From a checkpoint of a small transformer trained on Wikipedia.
Size: width 384, 9 heads of 32.
Training: 616M tokens, 4697 steps.
MLP neurons of a small language model. Each row is named by its layer, matrix (down: output weights) and neuron, and shows model dimensions 32-287. Each number is 128 + 32 x the weight over its row's rms, rounded and kept within 0 to 255. Numbers have three digits each.
Before each neuron's rows, "raises" lists the tokens whose logits its output raises most directly, leaving later layers aside.

raises: " he", " they", " it", " she", " you"
L11.down1356:109101156088135185134157096186130107106083142154021143091071082180129177169152107193095117149141127152115113122152083209176083124119142082133128169086122104108150170110079081052170155111094145115140102147167068117167097125121145105144130087127122124122114121082135158101139120131128156112116098091164136150133147086120127109087115105124151199093144145071122056118163076164090076178116099091100119131129065110115122130178183106164131113154104096155073143149093109092086095165110135154133100159137137144081117182080150096103130144162159178154096143112101128145143100147131101071162158121131154084111148114164094138092127127121086146133168118151072145148113147140140160118064069182165173171108065155158182123076125138155101148151093133103095099194101133109149125146151113

raises: "itive", "ici", "stitut", "enced", "ited"
L8.down179:130140138093066100100111149074081122128196146098158117144114090121165184142112170099127148182083130156124175177183123126129134162159116142113150125038086123079087106167190145055121100143129151118166109116093138074145197169154107098118149105103129130149156113148151138155149162110123071121090222119175133162137096117128131148164119144096105153125158154143091138098073090132119098131132073120173084061107127083176129077127135122120049137132127140188171198137183141052064121090113098168136077125176123116117078177164124142098121138147111126157137109159184106125172096162127113123171137138135145154144168142125110088153152112166172139133143084128176138130132192069185135127122125163088118112137114118091148068138083149091113151096077163143106152139072161111119093160163087

raises: " The", " This", " These", " In", " However"
L11.down579:138101131126131090127110108125141193106136118116182107113112106147099126088129088232133187070140167093066053164093149087045086149176051177130046175123135123050141150091089099102114079126116095135125139134129121104120143112107126127132146156175167109151130102105115102112114165113134082141160143163148112117111123097071183079188138186109123124098085163110174134162097137119163142137130147160128136132158162134091202197162108107176115161093106070125121146156084117172098131116104138117131107158125171095133117156163109201123218122113115129112110102149131161140085109113075130150119144076101133134061132109158122127078116086071174156098143130152167128167118154162109166128109143192160171158113100092160125046141129110081119142109148150152122167167132164156081175099122047

raises: "'\n\n", " However", " These", " During", " Later"
L11.down554:162098150101123137080079123115122165176149122176154122122101091132105123119170142230136172081181203058092120135161130089133127183148095143094111168119123118117176138141118117143151142165116115093130105137115181114151109145200164114142118150149079124151149142131127099083146159081104076131157177150123126101097156129157166136196156116096136103069141161083120121121084100107115120090153134138163136131161134106122176210132124119180142149113062106102112130151107158147073063084109129101155194127154095152121157169098133180128171166181086192156146110100125169162123096144079116128147167117108112075069145117173145110117129111055134130117127159169133121121123155140108158090097089155092124102139138083146163094126046081074127157130105137125085168158142115085127097109095047

raises: "ation", "ational", "itors", "itions", "ient"
L11.down514:170105188138161085113126109089127108135140164129131083171128122095177189116202117124144101139188169121096144055111187147138141139117154132144148115168112117181118174134134217112105118116242160127179168173109130085147144079111073134116143159171129121125099067171113135112180120133135141128125121106132156187151132099163119129105104153150178097182138126175104118027132138112111123140148145125119165123133078116121114114159123114105139122126124185116151073120108110131149145104171158111142161050197103156100091156138125158134144175107124087110124145146141118167124121107093080121090150157158218138104106116127100148120117150143102108038124087084148127095152100149138166104113149138153134116113132104119105132092146110125072141068098196174173146187111195131066142110133086

raises: "ment", "ement", "ments", "less", "ism"
L11.down1064:120164145115141100122093158094143114119120115134138085163178154138085169116085158109141155142126136178150123077165187090113092168088122144079166156127131143114106142082180063155133168155149139158162177169128142129092134173136157159136071104140121128135091195115083143144099157150130108075101118208094127130085106134121191178142139074132126091158144102151172132066105127124138118122144100218123201164132166158161116105101127126118177095168096149043170163129123133127154150198157105118127119126149116169114152122137071149111114118104115099130096144194090122184189168155119119076116141128110145082143105149094085115152161117075129136076135142128152154117134110165153128195116139118112048188153191111169145088099152148161189101103116143129096164140168152108091138079132145

raises: " place", "ify", "ification", "ified", "shire"
L6.down23:126146070101123078132071198076143078107141148136148163123146104148151177152119164157091165126136118134158181113104157165118103122157204091091122132080106116179141111144147161130103087148096109103159121154122188118168139192155079110108095102082164089156135132121185113119161148068079112140117068128090116123161149145121119108121162105106155135148162096127115124104112108117150079106100135076094133124142106170140102151102103180086111144134093103126193150116146133137074081093106083156163126145167124091048152130174116170136099109158114091171043084118156151120106074043129136129133126076070154100112121118135125132122124172136193132048139097115069115167104108134151132089143107141067151105077183111168143120179109131127145093156183150106130110099183085161150143105122079

raises: "vent", "-time", "-in", "usc", " mm"
L11.down1126:202156075157128112140146116178174112164152142107133127140051149112177110123169142111056092115130103163148177094161150122104173137158135101130108154134138156094140131126144071112091101119102151140161099146087139169094087154136108180102159093114109138115130103129139111146159107079115151127077179120164133125115023080189112140110139096082098166164163162135115132166158118096068107139104085187169110122084114147156164151051164165095112086136066148114151126102115140130160130159091086147162147155147163163086081095095115099170110136141103173075121177099071147121142114128092144137135158168095215068138101103126076135153085112157112151129134124103128158142134092090128128124134124145089109120104116172143142178112135110125108128133144133165101127186139164156075090121123100

raises: "ps", "ices", "per", "ix", "met"
L3.down220:138126084124114154123129114158161111132142142140166127105120162184187192171097084174135143080126119131166166113148129112162143103105191197091128100141102126142111097117091158115165176158171118156113177132101092137112075096128104116106203090092151124098087138082161125140149141133123084129150181161135101131119139096094174100135107189100108128111141197092111159105196190143072190150131143144132148139097108126144115168077136085076165161146124111146123143076080143164100143136160092161134103097138104120136096116127060119109151162131182146126200129094172124136054066138098120111124106124098112105180081123116148102102125124097100160090162120118128125109163115146102103114135049137137064118116127107093098095110132099169162136142212109132131143106137131121122100117170136

raises: "ently", "ences", "atively", "lement", "merc"
L6.down520:149121130117124089154114122190121128178154110129093154086161120072156127173105147113105170128127157130114173159143086139153065148162111133091109129064148119169119102170131096144165195163080107110153126128100083093133112093134142164145167168137155139108141186151076138088176150119078074162133115055145172135121090201173121093121134108100186161092109126100092168077139095135103110160131120118112077150064180125138115161066160191129086121136184184146099115090120112149137118115144137131150131124123197166066133138170132181173123177137160108140099188157042122212165159117127173152065104128130140126111057179098139099168164126097083155093090124113200104193084092160100116112187134126166116136153162096175135146140142091078133099103094071136123200158143147134077135132124059

raises: " They", " These", " However", " Other", " This"
L11.down1411:164115101132131109154131084105133167158074118153107092090074099106077105097129093234144146098154173099046099153155113102091139165145102154135130177132105098096150146125124097092106140117097090108155166142111118120129108198165141131121094172101099142162120094097125091094098145117129113150119139160134176168090123173115184072193128161078110150100102180101139133125092118104089092097154142127144149133117117081125149165125107125191139138090128098111154154139105121171067159098089164085115108103129097114077098122120170138147197131129093170150131131082122189139149138107105167095104171107145123111141144112094108115107115085076117104120087134173157087136121164099071181118110120181101119110185097131152140120074076108152118178103152159125127109148096179117158190153130081

raises: "ility", "ality", "ties", "ability", "alle"
L6.down1215:113110114071111155122127193097066142104126184147119141088137143120134117161128161068140161153042149056099100131151151140064073143160175157106124133166117092178134117120172121094160142170174165118076138058164139123152090140170192159151135133122118138120144136151131149112187149142118115144174152160163132169159098153157129141109136116100168161080104135140068132123174103193120059121155142150081159092164160129143108128079194110107185098112109135115112111160121166091057140151141106063152172134137098094113138099108159129101128148111075087068135103143126146095110144102108078128144150121127159114095111064155093077112098088146154178139094145071130100151157161116065131171093128180139153113146085130185106133041088119098139139076181150135127106104134110128142102095199148

raises: "ence", "hip", "rance", "ry", "rown"
L6.down688:110115144107147067153152167190195119133135099090199098079132084118078172130110157095123125154116131152144145142139147124119135133131165103109109155127092159124122127145152119154204128116129110157127142166159109172118122177087185127174081141129100133178157158172137175113135128136113125117149141154059126110061122145183095144162132062081141139208108149131076078088110111141146114168137136152154053109090146143156159112077183073176154082177106130108109126140109105096101082147116146156140146145158177139111134150114083111122130119134116050093158209158102084171142111144108152112125141134102125112114112146127085144105193110121082125135108120136111109115091147117111083180119119150101127210118110080096098140132089069108161094039116192150128136139133115151142115156158044

raises: "ity", "ath", "ities", "ability", " Mind"
L11.down423:149078106097125099140125110138189192115141225116143143185147161137166112184098146166104135142163103125059105126139157156132112134106158102124146158083193173102146155114128115090115147134132155187077091131125102099125191084163111113118111072125124104175088124120152157169146132115141126083139173108120131166163168152115098123134112151144139142096152123105137184089129159101083104131150151132153116116137137163136137129117188099160147082039090182135185047186118105120129082130122204121144130101139064142118179069174153178135126176108116086127088119145131124140135151111140147143112100115170134149128135140131119130149110153111073182116179213089109063080104050112113140122113059129154110132090078093143152178132130220135109051114104123152133138093149144121176154128114129

raises: "ide", "id", "ox", "ides", " Company"
L11.down1187:120127107158158143121129157118117159126152056089110066135172120118182117111145049143154197174079104170085110125156130130121148141123144055101108157167116155137092097076121140144136129129109140091111128117168065144121117058146125122106151088147097136104109077171093121154170116171105167112085113101118088126094136137058134171118180116059094143140118109142199139108124067137144178125127126130123138146131104159072147127157184112082157094155159142140202054167180119150181097118101124104155178171116091119153071098156135106126164105112103106072169180108255164154175115092168099132167131137153096102120088096172111107132100133145138110099134114142144129161129160103150164131160132067120189178138084115164151161141172159109201117136116130147155103128150164092105156102162116

raises: "tt", "f", "etic", "fit", "fer"
L6.down998:151165094166144111135092085110128103114145132119116195108162143156166099122119114119124153155095048109105131090131159153100127143175141223091122166120135163158107126097085174144136141131131105094159106115115094112137187111173107171146101165200153108103127079088112092148153145044155151109135161184134164110152088168137093162074167107134121118153111186157101113140113152141097097129125098132107122075158154156115180154036117134119136135098129087102130145118135139120110115143087157142204122141135193196171191132128128178111144170056156124076221067140137120150108126142095101145093137117158089142129134142196140114119134134134071040117108136071180136086160124115124118126150173145156112126123094175084066150097147080122145117156078091143174075176112168139116163142077128

raises: "ues", "ued", "idence", "vers", "uation"
L11.down914:145143134160165169103157137092138082115109152161129055138169110096141129133204118214133172149152102162194212100108161135139176157140120084155129063095115116140125112086165160162125082126141141129138145136188099139129157184192111146115100164186097115163158158090145106120114134133062151112121135121117190091123120125135072159176134134093153138106112108098137141096144182175134148137174137194097108165121112103086179172078176118070119112120108177136137162093108116200174160045086161106114074057089162124130125140136055147066100129105032096110089177153114156158132110146121130101137130128000135172141110166158121129116123138123067139123147139085152074134120113106192099150122114151140111088165134114148148130141121150110152122155114146140158171119121108098170108156152055

raises: "itions", "lor", "itor", "ition", "mouth"
L6.down1276:162124136114142158181178122089134133134160059159112102171104110120088137104094075137106152136133106117129106140236169137122151085142128132131132111118178106126105222125125118099106114116171163095112125054144029199087093199141144109111134167160170197144109090146167141119132173129124097085172134135160126156173153085185148154171133116116120135153127106186103161138158148137169113125137141137129181115157163150127148139143138125069115163121125128128144168157175142126122103100101139141095123164159094123093133144114149129148134183183180155119168140179068078157129140077097124116109149111167094143175140093095134122185110149129111084123092150113131075135112182087154111104159100119137162114150130076140165164092151113153139145167077117140118107138123125087102054060086137

raises: "ped", "acter", "mon", "itation", "ping"
L6.down1391:111095137110101112143092170080095122131096166154153149178119118140144114160148109156157118133086170151136144091083145154141110086182119147138151141126155122130134042106091124186172102045158104127130203150139174201134113152161158110122089141145130168130185133154129125139209136104112105156113172102159093165159149162145107116076174094137217079183172148139069157108125123122098174131219094065132107113156136152097106130154125100121136120117141123156141208079119165120178122141124109158113052107148120073089135093153106139167152092109139090115133167077115109181088073175146114118172089121123129110107161174142158084080149175150130112134124110042181157146117077132113066166092137123119144127104128194103104110126124153107137125137126132130082149176102172191062098165132176

raises: "ake", "akes", "atch", "ful", "ched"
L8.down335:102098082193133111151156122137087116113179140124078119059139097089149108155118113086096136145091149179122148143117078139126091112145166115101164148091115042105105112084115152170135153084160081108124097179116123081149132127069119170164104194081131178122087175145150110127119145111100128057147141113159127170083128117071110116115063101153159179099143162139100120144156150193072122130139110107149073161192168156156200161133186111165127140140128178137080148133120143167121192159146151162173191160090149139142156127105194115168063122168090057121064147159134180113156130092133166130142071206150122140154146204109113149160110151151104128142148104112147120116138049084065084108072085104069098123133116131147204090100108122108137131182120139093131063105120123103103131167159122

raises: "ics", "icial", "ered", "ication", "ically"
L8.down549:077071122135194131134096101070124128146153206125110053101083120189107174147157170128127170118155176131133091138080129167146130144136121147102102152116101112167115136149083132081143135186136109137102140082086117093178150104093140108093106124116192123151076103132101106117114104155105146211200119098179099177103098125132102175101083106124148100179140144144098162104164106117046117115125167132142120133103126104128092075133094107069086071073137132181138164104166199090152168135085135091102100099073108138141117108131129149095148169152130142082180104161096168153168144128123168137092120109126069154136129144112087065122146102097123117054165158077119120110172137113157078113170127136113169202101086192122152151168151157115090115078119136146152109071123107074142117118064142

raises: "ment", "ered", "ments", "ing", " date"
L11.down1295:131107143087092140160070131133090148146146144185142090092120184093122091170143169133152111118120084171079151158110157179175150130117167077170128152146120133073089056129176106138167096160164151128152114163130102109120177143181137131108036098076099119086177136167155171146166131104157151145164131153226142105143186139128143094131151096101136154145111128147119137118116084080199144173077124131110103145084146115119100105102162163123129131136192140060063137144190103152137122082129124126153058171171147115152195110107126157124166100167074117141158109163131180169138157126102107201103126089122143127165149220122144091048055104114169099131099141099149132100117157110124161155161160113094109106128146115177125141084101116149212108157113071112087120146147152172134148200130156

raises: "om", "ening", "str", "ened", "ass"
L11.down412:127073026106045169172155097162097109148100043125132150077122125093156122161088156110105144158093121089177141106138121137121106076078095100184083153168127142149084091121094085142152097097108147138125089146110153125132094131146122115106127099176142140093127104147104132111128126072130113097155148117130166164108062061161154109096143119127127131146123156115138132065167110103125121156090150156120141114135130191143102115141132154119130081049157146101116162140114189107127162166109111115170044144094109125171168144159131119152097193158108137102202173086145152120095098116152092146132118086139092164167158087115086105137131171079140149103153111121099111153139128077070109074154149130110104205133136130094178073069117047117073093162167092115188125165161127131153162191088119

raises: "hire", "omb", "ac", "ñ", "cles"
L11.down229:085105080124090146141078107130128159122113158099096132131178139162129141161146083124141190076121184082145130160101088082142045085133090195134123131152095068108148132226158155092144183176180145141101148102129156161138157126120107111090092116125150127102082140111200188143150170122157153107122205091110141094113092098096130097133173121142132132063144064100119091197164161109141148151107104137114082103093141113131170136112139153071178067140132120167096177172084108153140114090104053074136163169091128159144147138115129168117096158090069194193104153098157140114144094169154103139122107092100074132138187096116113161125125163097106124108153132131145168162097113042185060122158158131115125106128138138144088126169158166176068160100127146138123100079211123109120100131108106

raises: "ified", "ist", "ify", "erved", "umn"
L8.down33:117193155103126089170111103057111056088108136163110115117126107167121122137098099104082113122129092151135129096134201222125151089074138160192106145093126128098126123162176149185157129170206111137094107169117149101127115097136077124090158075183112165081098113124103131172096143134098183140165148092122136136131129181135158101150152128100161179157201146137097115171151133108124129113177165106104188141088171138107106210063103141060117163175091066150175179158078068143132134092087108138085140149110147107111115142137134082110125143099148188143131151178115112115093079092117133150121158132104117127065137134115093097098085089097100087138130133125143212139146093098077084143096116163084116163159149099156119132132114176126116124157088126108182130085144086118086115106100122

raises: "mouth", "ment", "ments", "ee", "itation"
L11.down1243:144126143125196130155173163162125127075114208153113094132101134161081146167157097135126123131119119077086147153148132105167090144133127131116114159128150146085113137156121108143137114126149120188105080091105128133141148093185113129097154137143086160163086072106152148126108111146130071125163072210104159141156149129114134074170105112123214140119108184188092154112124103132111079156110143194119155135103148128097120119102152166095157153104133170124150149218101124131129136118133120133167119147134134099136139142109062101162154131165119114144215075178100137173123141172135116138147074104152160169137104140097149106121041177152154123078207140158123098118182091129104073109162063084149113090171045123170119152108056117122179091138053114205147193096141133135163141107093181

raises: "q", "ille", ":\n\n", "ency", ":\n"
L11.down335:141126099112107159117104124127177121142071178161106095074055138114142133132140146122094184134100174152108140048142146101099146119139137153099105170117158175099130176117109112135111099119082099163111096117143153081107052166177125121111162122143081191185138145105134161121131144179116118085138133097101061097121090150134139081118026113137154071112164189105144149171164133100074116098150113114093094119043094165101083147098154145119183157165099129112141134122133123114109124124120124133116108110056135157165093123131166125148129137104152157075083132125111110197114142138100170139139119148148151053150140103154122136154154136090161115100110176124155110083087150142156134149194143141055162077110090125103152041112174126099106171108143113137122183153151160103134108149133072

raises: "hed", "ulate", "n't", "ify", "rine"
L11.down564:108145166164064094134081106167156086129057114097061126148099130134079148155103123086105124146189181108116174115134164145093105154094150069091105075128107104120099133101210161136104105151134082121162125122120180155145032175126107100090160112120125212121153134133141103071126132139119145157172151103116104091126108132078148136127139079214186077122139142068116106133146122158163086161172154131108099152103106158070144164133120199103189101113092146125147180117147146105121097114107089065082104139200139184174152169133121163092153152181086110086095159167173123146134158143085156097138127087125175162134170134075124144089147114155121091099127141169148075228179131149148119108135133138105107136095187125167118134149174132066122124130089111121121124145139173205173082139165126

raises: "ulate", "ify", "ival", "ative", "iff"
L8.down1077:147082134093165108118184085124171126124103132095196082148093112070094121089108122127148179182137109166109213127209110120099150102123114141087171081152112071116090147124132127130105112094130140174121195086124117131155127094104134071074110119108118136167124132125153111108074115068116097185137145132112102169095156143129174119062115096092143152151118189105193108102175203112143161193164121105108104079085115129133071078044076162140102152124113123114147114169154087127138125137127189092097126062148131109144129148131143094127083086118081108139119123110130184158119150122074156157117087105139142101125110154125115146102099110178107129140096102143162159118069142145100144017158154096119122144106128089136146074131111066074101145087155123148135131186148160138163153089116159